From a checkpoint of a small transformer trained on Wikipedia.
Size: 10 layers, width 192, 6 heads of 32 (1 for keys and values), 5.68M parameters.
Training: a variant of Adam for these matrices, 188M tokens, 11481 steps.
MLP neurons of a small language model. Each row is named by its layer, matrix (gate and up: input weights) and neuron, and shows model dimensions 0-191. Each number is 500 + 40 x the weight over its row's rms, rounded and kept within 0 to 999. Numbers have three digits each. A neuron's up and down rows have the sign that makes its largest values positive.
After each neuron's rows, "fires on" lists the tokens most often at its 100 highest values on Wikipedia text that the model never trained on. A number after a token or word is its count.

L6.gate260:566476479454501509463493469501490496522470567474528430470535464462495466562475537505416495508479523499517559521426512467484539508517459422473512528492614429477478490570501451584614549505455531431461519436453388519560449524461429534503503487465496522464419497535584440468496455524465467498545512451546495555568532535522517500473489489491483516419443513500482547487451508574529459514524498532501481479445552464494500483479528547459481505494540507481457499474474552511510559553520539476522537495521495490458412559482500485458410522491450545441467527538480571481493492553518472494
L6.up260:540510527477550430395469482482497513547507531451497460516544414498527451576486484448454487531449512508464527485451492497455529547587481453443499515555508474514511485483552440519536536576436549472438542494526474523458468528489416487527523507504426480501468493473532449496445470609465510440585551481568559504614507554530532521459518509478462477489493497491499515558444495543495469514495534476488428480458549542508582512505478523477495520517425487439454457487445486452434512540516464487578481494529572460496452411495514483465496486486459465492461491506538521439568517527438490515
fires on: " |" 68, " is" 20

L3.gate77:488503448423552480488574469539484479487481572476585476502505573576448551530535477596494477513525473479482511559487472489451459489490487548455476482565471463473565527512507520402497513471479538539523555526469472521459440497546517519562466528493531506495508479434519462536564526472502440471559499515496495464414498518500565525477497533524480464513491494462520478451500483450516467502529480482523509504513595549530536496512537504497417533507524493414468452509490512600499581518534500432455471494455447489481502419488518553532377466442533589519578516556468545499541539469485551553
L3.up77:482417470473497573552529423531486570477535537446531490560565490556512509481507536567513485531421510460511520475509542508494541490491437461522488476522514431480476526418498588505422556429560472525468537501473426476446493461460436506559500387479494537444568495490538497525477555555564485510459531498478459470501536513495507575507543512412542446559458575457476518523561486462489482497515513499532479464474509500478472479530525516495460577493494488531494486399445488539469627476546493515549411471489463506475469496494524428502490479507526503513442536482498509495538499559469535525
fires on: "ed" 52, " began" 15, "ent" 13, "ched" 6, "ended" 4

L6.gate333:542463537564489490430510527496492530455468461482506499462464464504465465501523481520520486536533482492469454507463497499511537591355509544453504488554542515464496553505481496575498540408530517422540466534576536525481500472469504501430464479497523462503506504583444533551486498455434470558441599476541551533496483491527509472494462510550452488472529470522422486469561434426446472467471553495525478558456450486483499489500540547510547511503545503499481494512550588493467588471487483581431488567391504522546459515489492480498527511504572488486505504530471526519461580536443452531
L6.up333:493468525475420500495523517478478513455531545572462484511525551567546494463591488417501534473478508538598458411495511425581475527471536573457509471551539480517458460529502487484573526506518540511514460486514479473482553510545538425483402471520466486539535477548522481473529472497445441482407525452528494507425518533478480549462483487544562445466506565483424561519498500517502565494479507464483515515573479505482525443430506511512474550546517466466474539489533462527564463554500489512556538495525477512546531523473462528518514451540541485465527492378486486483559511582483439570
fires on: ":" 41, " as" 20, " /" 17, " As" 6, "er:" 4

L3.gate725:574495476457489542473507562489592465513512539481459519501520476516405500495529568535511540600485536483540427550424499526500523599465514529459466442475514506427495487459464543454490584431534525487525507457449494476573459558556423516550494450508531582500401512510485495528551507439597471529426501491540564493449497485518462478507516523524447519541485453541501530433500479534528506455449489512506472540521486507468497554448478399476482530461478497488501432495537467486486552476434512503430443496523502522501478470505485517540491511549551567468529503495473503457560416490463478529
L3.up725:501481527465476446530458578507487576445554513486540487525478520510499462549510550541516472564518581524557543515500527590540449476459450432551510534510461459536528595537411514462449460453504457464548523533467523566478551529523453472520563475508555465461518512450579536488523457484482451540515520533508445571497469447547540519522447523536522441493506468507506468502506477569525450545476538530508550588500518470426455500467550491440531572535482543518483497503519515572564500524507492494469519542409499507484474474496396533559468503468536490518433491519472482438582548461478523469
fires on: "and" 14, "ue" 13, "d" 12, "'" 8, "te" 7

L3.gate661:438502504497434527482517421558477464613544541563567510527518585452470482479490478537514497494509505512490554523565511502449465518526467532521473497446473469505485447454425580486502518490517496459446506502524517523409583471487520535481452546503501499522562505479472466498493534483491524440422504499548533439544522483540492509489522476532445496443508486517466508525512453538532472508538495411460524451513479492499469465519443445461500520475571403556457431555471528444549536561531465566523479525485482466465487535476476470525428583533384498392506514508489523415482562511504528479
L3.up661:515489546495477527523550503502533491494551488475454412450472585478468450491443420520540502512489553529455538544534467441555567491433557559472512517537487485547528527470471495535465527537552476506516509559511445452452494522488497512472459454534561467527494473428472529490487544466519460502459490554549480503527539386572533498561570464489478475423462488488461517558489534509481529452500509472570491496426497627479472455460471536468535480434526538494457462483496550484517542505535515540467484548576495476547568423510404487564500567481450556518502536497566483469456494466532543516
fires on: " there" 29, "re" 26, "res" 10, "ent" 10, "ate" 6, "ay" 5

L3.gate24:500474489562523513522531526547526531528552483456480528449479520485461474450494461548494520552502504482551493453514532531483483577488521516497492519515481520584582456570522488445556470491513504461494490477502427438534551407502559460447499487462515524570496441543532509477554437501534569354543511494513493521567513553493533485493481545553468497513464579511490510549500516437555445471464469511490487473582529512453455542540516531494520520489537552551418449500467484493564482491505520450518466433502500525504576421485467486512482565519465474545527524407510517457503539594399534523
L3.up24:502443459536565563470513507531536521543579528466520515450482496448448557490437472484554429571449518554514529496573458514494515579533502575455435487493504552573546471579506438514501452470486496491524440498551469465490538511432500472504478454461489426473474467439509541542477484504513527463550468498603466500508507526492485434452473454488442490484512518501459508533467535483466552538437481473502529429475508475524520546536447568457506399524548532511487420489481433578584488533494500436433564432499490498523538453497507534518494489494442454534505491443434539527452481535510516476
fires on: "l" 39, "x" 13, "s" 6, "ol" 5, "per" 5

L3.gate107:514443501435496436524559530506499513417565475479483489499515477530494520518496590629498516585551487545508539520412478494514422485489519476536479532521513475457507478541476594475569457468535543499505497506478446528544452513530488449563513465491527535452495528505544440518493477457542475445453529469545482505445471445531542572466407528508520461486497506468452485521484461537498466515458466548545531528447542531414419534463498446569441542482436495480457424511479520511498570523452534489429520503431529509539484450497436433512414470503485553495505500480509499451508513436464479460
L3.up107:544456541454464519485511493577531474513530475477520506428538545461526532528521445564525450496560427568510560411506505538556507520550486516502535451514489463503444500520454580526548422483477486492489539562475434493537511424509513476551566556484473505520488537521570515498430526501479408451484496548515550507494490530461563568485560422483515468463543554504444477518506435479441585486558475572546479483494517446497511417466571499466480550492447497468511509509495463548478503517507433521477531435534554488503444460548468482513538445542444490541532533471590484470444484473494555500
fires on: "ent" 12, "ion" 12, "ue" 8, "ed" 8, "te" 8, "V" 7

L6.gate407:536494449540498454536449462487469456501500605460431512513494569479540470484377496518406530520495466520492531543471542434439450520503544482451513548486549370486559550479551492484542530490499526536499521525503515552395450487435498527505457495494477499455443488427558499476486493454514516431545531564471479528528486558455504512455516450517535481476449463493421561580433511501451479447521457534501486528507480490487466537546457534472438473528497456514467505484452468423451476526505519478513496427492479506543390526504517471516522564549498519458434544513479494475460514546483495481
L6.up407:554488470559498450519478507498510503472511587502487531502583530445531450484405511507462536525521501505490507564480525435457441526529570439451591561496564401493546542469546513543504496492466501467505481530551507579396433511443492495573494506519482456496481521479506552488488501502540456458480528626553500561493483531488484464530489497509497502481456481543428504584449484550478462424528481514473470556539481508517519526588543522486484472495441456532453491488465499420395507484521495473499513385473536514509423534531510467508471580527526488493467524510496500464514512518456470504
fires on: " |" 100

L6.gate503:511456590451456526557516524452445514541470501522516481500497516535471534407534578404518500514485428509439497536469514524576436478504544496532564533438519493477540513516437479462503455495575494487511505601529521524513499474448498533483561482474493545515491445470548496528494474493540532537484488509448502490532428509525516494499513391457544453456438523577478526525491489540473499506453543585532422427438513504461517485461496511428498592436498552539447502464479495446460521562551533498507518465507510547548437478480464553515428548540537472451413509454526501534464481467490538533
L6.up503:423459556432437523546503479499461539479463434526505441516513529573448435442508501446533491481428469517441490533486521511568477555482563530543552529473495500469496520561468516498489482482563523469523525568503533547527512457455490544509531469489465512508511506538497424524552455509534497547534500501500500517463473512562497474508533467449570486500473573572475498480435473520393508536459520528556405485437483481552581439466520475388501589429460545558453503466487556488453474527560491466522564471485513562558470494448473563532486508530557457469450475466543509498523454510493520509
fires on: "==" 48, " ==" 25, " ===" 14, "." 6, "===" 4

L6.gate234:512416521520496513526501438591513574597501463555499467470481563442389506482543475432439474506518473477526472495523454506509551544463545499507449489573523534543466454501590458530474547526490524474577557552533471501547493497513512463445465460488512533523500520530476442493473459423512523513471548488486501519397513593503453472478471481533484533521526519491501486474470476480511509465521494554599494544534466504455480498458539585444514445519579532544487493461508471457477575506477559433437537445443468469486526490459579519528499494511508490467459511524468486429462461552438452457
L6.up234:507436516570478552534575516539522545487559548474521463500482574596434516510492485461487543488426550496514466490471453545476458534451543563483474505528517526518491517508552501474484492468499523527516496513546556515439571526560553526411419426517477494505491494413436535496550445467526529483442527490588433451472528505575474542486445535486492465495460542532499559504487472490511533450428488560525553524578458492502560547467436480460447524528487568553529470451474476538569549503487523440425509494479506512501499531489545542497499523555454501503465503423481470474492472527390515523
fires on: "l" 58, "n" 17, ":" 15

L6.gate684:508531426572487496559352493492489546453547516545525467456510493467524568504585473537459460498529445457481515586454434427530421479479483486589543492417514491466551485560515521511489465504486546490476527561582525484507513551469473462480512479452471531564467460471523510492542500477515511377474470462448462494466585535475560552494459483463509493516439506531439577584508511513525503488566525563550469551470482516457525549539491574483540513501515496520497515492533475522430457478503570466465480549537564517457520485475477501490471501495506474493478559537446541491475528479509468481
L6.up684:545587514529481567556406495521529562419452489588524451499508584478511586507596458559512491465500522518514516463445483515455413469527480481533514551479482524528509422536479491559557478469450508490521467491542526493533477478460487470522533464539426505507531563480492536506523554510484508472430468525569380439539452523543439495491494512455479533514511418491510505523549433534542507530500558479481547548500433473505535457496566539515504492511465460477535477495507529567425484508495549499505505515563572447512527568528478518493481417579489487539498484491514509524540566470533546527
fires on: " York" 19, " and" 18, "==" 16, "\n" 13, " ==" 12, " Gu" 6

L3.gate674:456489499478511548543474504490515509507493500494566448537491565506447475478553473505449437552545500524463482579479483557482451582468450507520499491470486521486475424524456527446499579497545514463524505482476525490427471455587487560464545439472496515549517464563524542496484517497492482527437406438474442511576498459435482550508583491445461458460459543454514423516476465582536490431514441474519503416502492475529479443523482511444525573484505530524436435549471442454533548457539461515494478560474546522545460500482478466506441464526455398458487532477487461537476475534499539445
L3.up674:584517553506558566428501456533519490439523495556509527574518454510421515541456499541499491482533446494544494498552529592437549512529483555474514527521476546457573554399483418441442494479579466522485451435499535413525500496413528481506489498548465505509520495529512420492454554504564506500478507464492472442495581446471503430503448511496409513472534411553553481477562494480514553485571538523470492526473483607470506506469509490521510469521553501498460451497469534528511442556513496481438488480516525505469476520460556542493509531449455525496545515519492537475466503464490492564
fires on: "ide" 16, "ate" 14, "ry" 13, "re" 10, "ary" 10, " life" 10

L6.gate728:530490508533491513539443495493467498439455486488577424431531560510440523469564510560493452491548533506514592464494513474582521484448510515541502495455495547453589488563506526480454499464490511470470532582488513492483508499473468467497529517435516538556525381425476448506527507533447454426491488509454524558407525487465519497515475465569555450465447502515489540530534526546561507513463539569534479485485502504494509517491504517494543507484504492493429473531518608428448516510400478539453459549493478603547544457433441550488526500548461496492525573516454502521479508479524531537
L6.up728:545542613492487519568492546479495557447382480520498431457542485580443540475544444528518501481504518534527534437469493538538481428485481555569551496511459601493535461557482458559449516415482526524500489474487436493475490434431470428525506484485464565503474417447459461518456448493493451495479527515558456515459464536527458454516536503529515531489508468530492489517531429563508473540472549499479476458489487541496583470444522490513521510534437445468475440528486514491468497497475503481497476560528516554503512486443452598511537445557501449526549514520504449511553575448484483509
fires on: "==" 20, " by" 15, " with" 11, " ==" 6, "es" 6, " and" 5

L6.gate767:428491481532501483535499437500448540498489550427572526505536517431559483445492485451460473521471511546534528506533500495555542544536461463514533529532559457507535491477563483491474547552442529469461477511463439468531538479521603501522565464426474478479506450474544463502469556536487492500577483481480492510503489524486556608463486459533445454448427572456504494493478512500534531477514460465441508464474538490572471534543501554452491488427546581503434557463465465528472502541543433478585553512473482508461478489491574480515526499543562475434431567496515583428522506506499560475
L6.up767:504486520467545499473509503423476435563477646518486452545509505514529464521441475527408494447438538565505483504459510516517507545520495447459514539527478468527513487473511419505559480565467488503438466375454451493630467470495518555508459460507493520510460537422536557508540517479533487520536529494530504448502475587520466534515546454444527521487499508512493491517533503508515499518396524500500503485409549521538446489504475528534447497494450556570450505372502495498500490519544468518510582487415516493478462467521535508479515510474474461455476466441521508542514499530485459556
fires on: " |" 93

L6.gate632:562513536504524522571469449485473520470438477498535520421523520526459444483508480478427469509521456421500454453502490435555490525434438506489524460456527503409449510486484504487454501471476509429479497471491469436561523544456423503551521496413492532512513434486427502536465429448528461490473456512549517536514520461513491521521429471488494533523448511546575548525503465518528524586541481490543488508471512561470502495527627566487522483472534464538380470504483563488496531495458534567507393526494490547437499461475451522554484466495523479481551566507447483480557526482497512559
L6.up632:424568513508528507489504549452559488526504459534493507488468549535540493548485406521467466524521653521502540435517495551443504492553538501502493503581433517454564514526502515521493468492492554466496550548520479478463493449472527441487437508508448438453483442455450436470478525484455448470521500504479417512480560575538512525471543473562550540479506537488477442506566462471563425487478550477434560455465437494519524570490476477545471483528504462482469490471436467435454530411484429504517492508543497529492480516463499445487544499436416496582463472507532490456497509499473457465
fires on: " |" 41, " -" 11, " with" 8, " as" 6, " by" 5, " ch" 4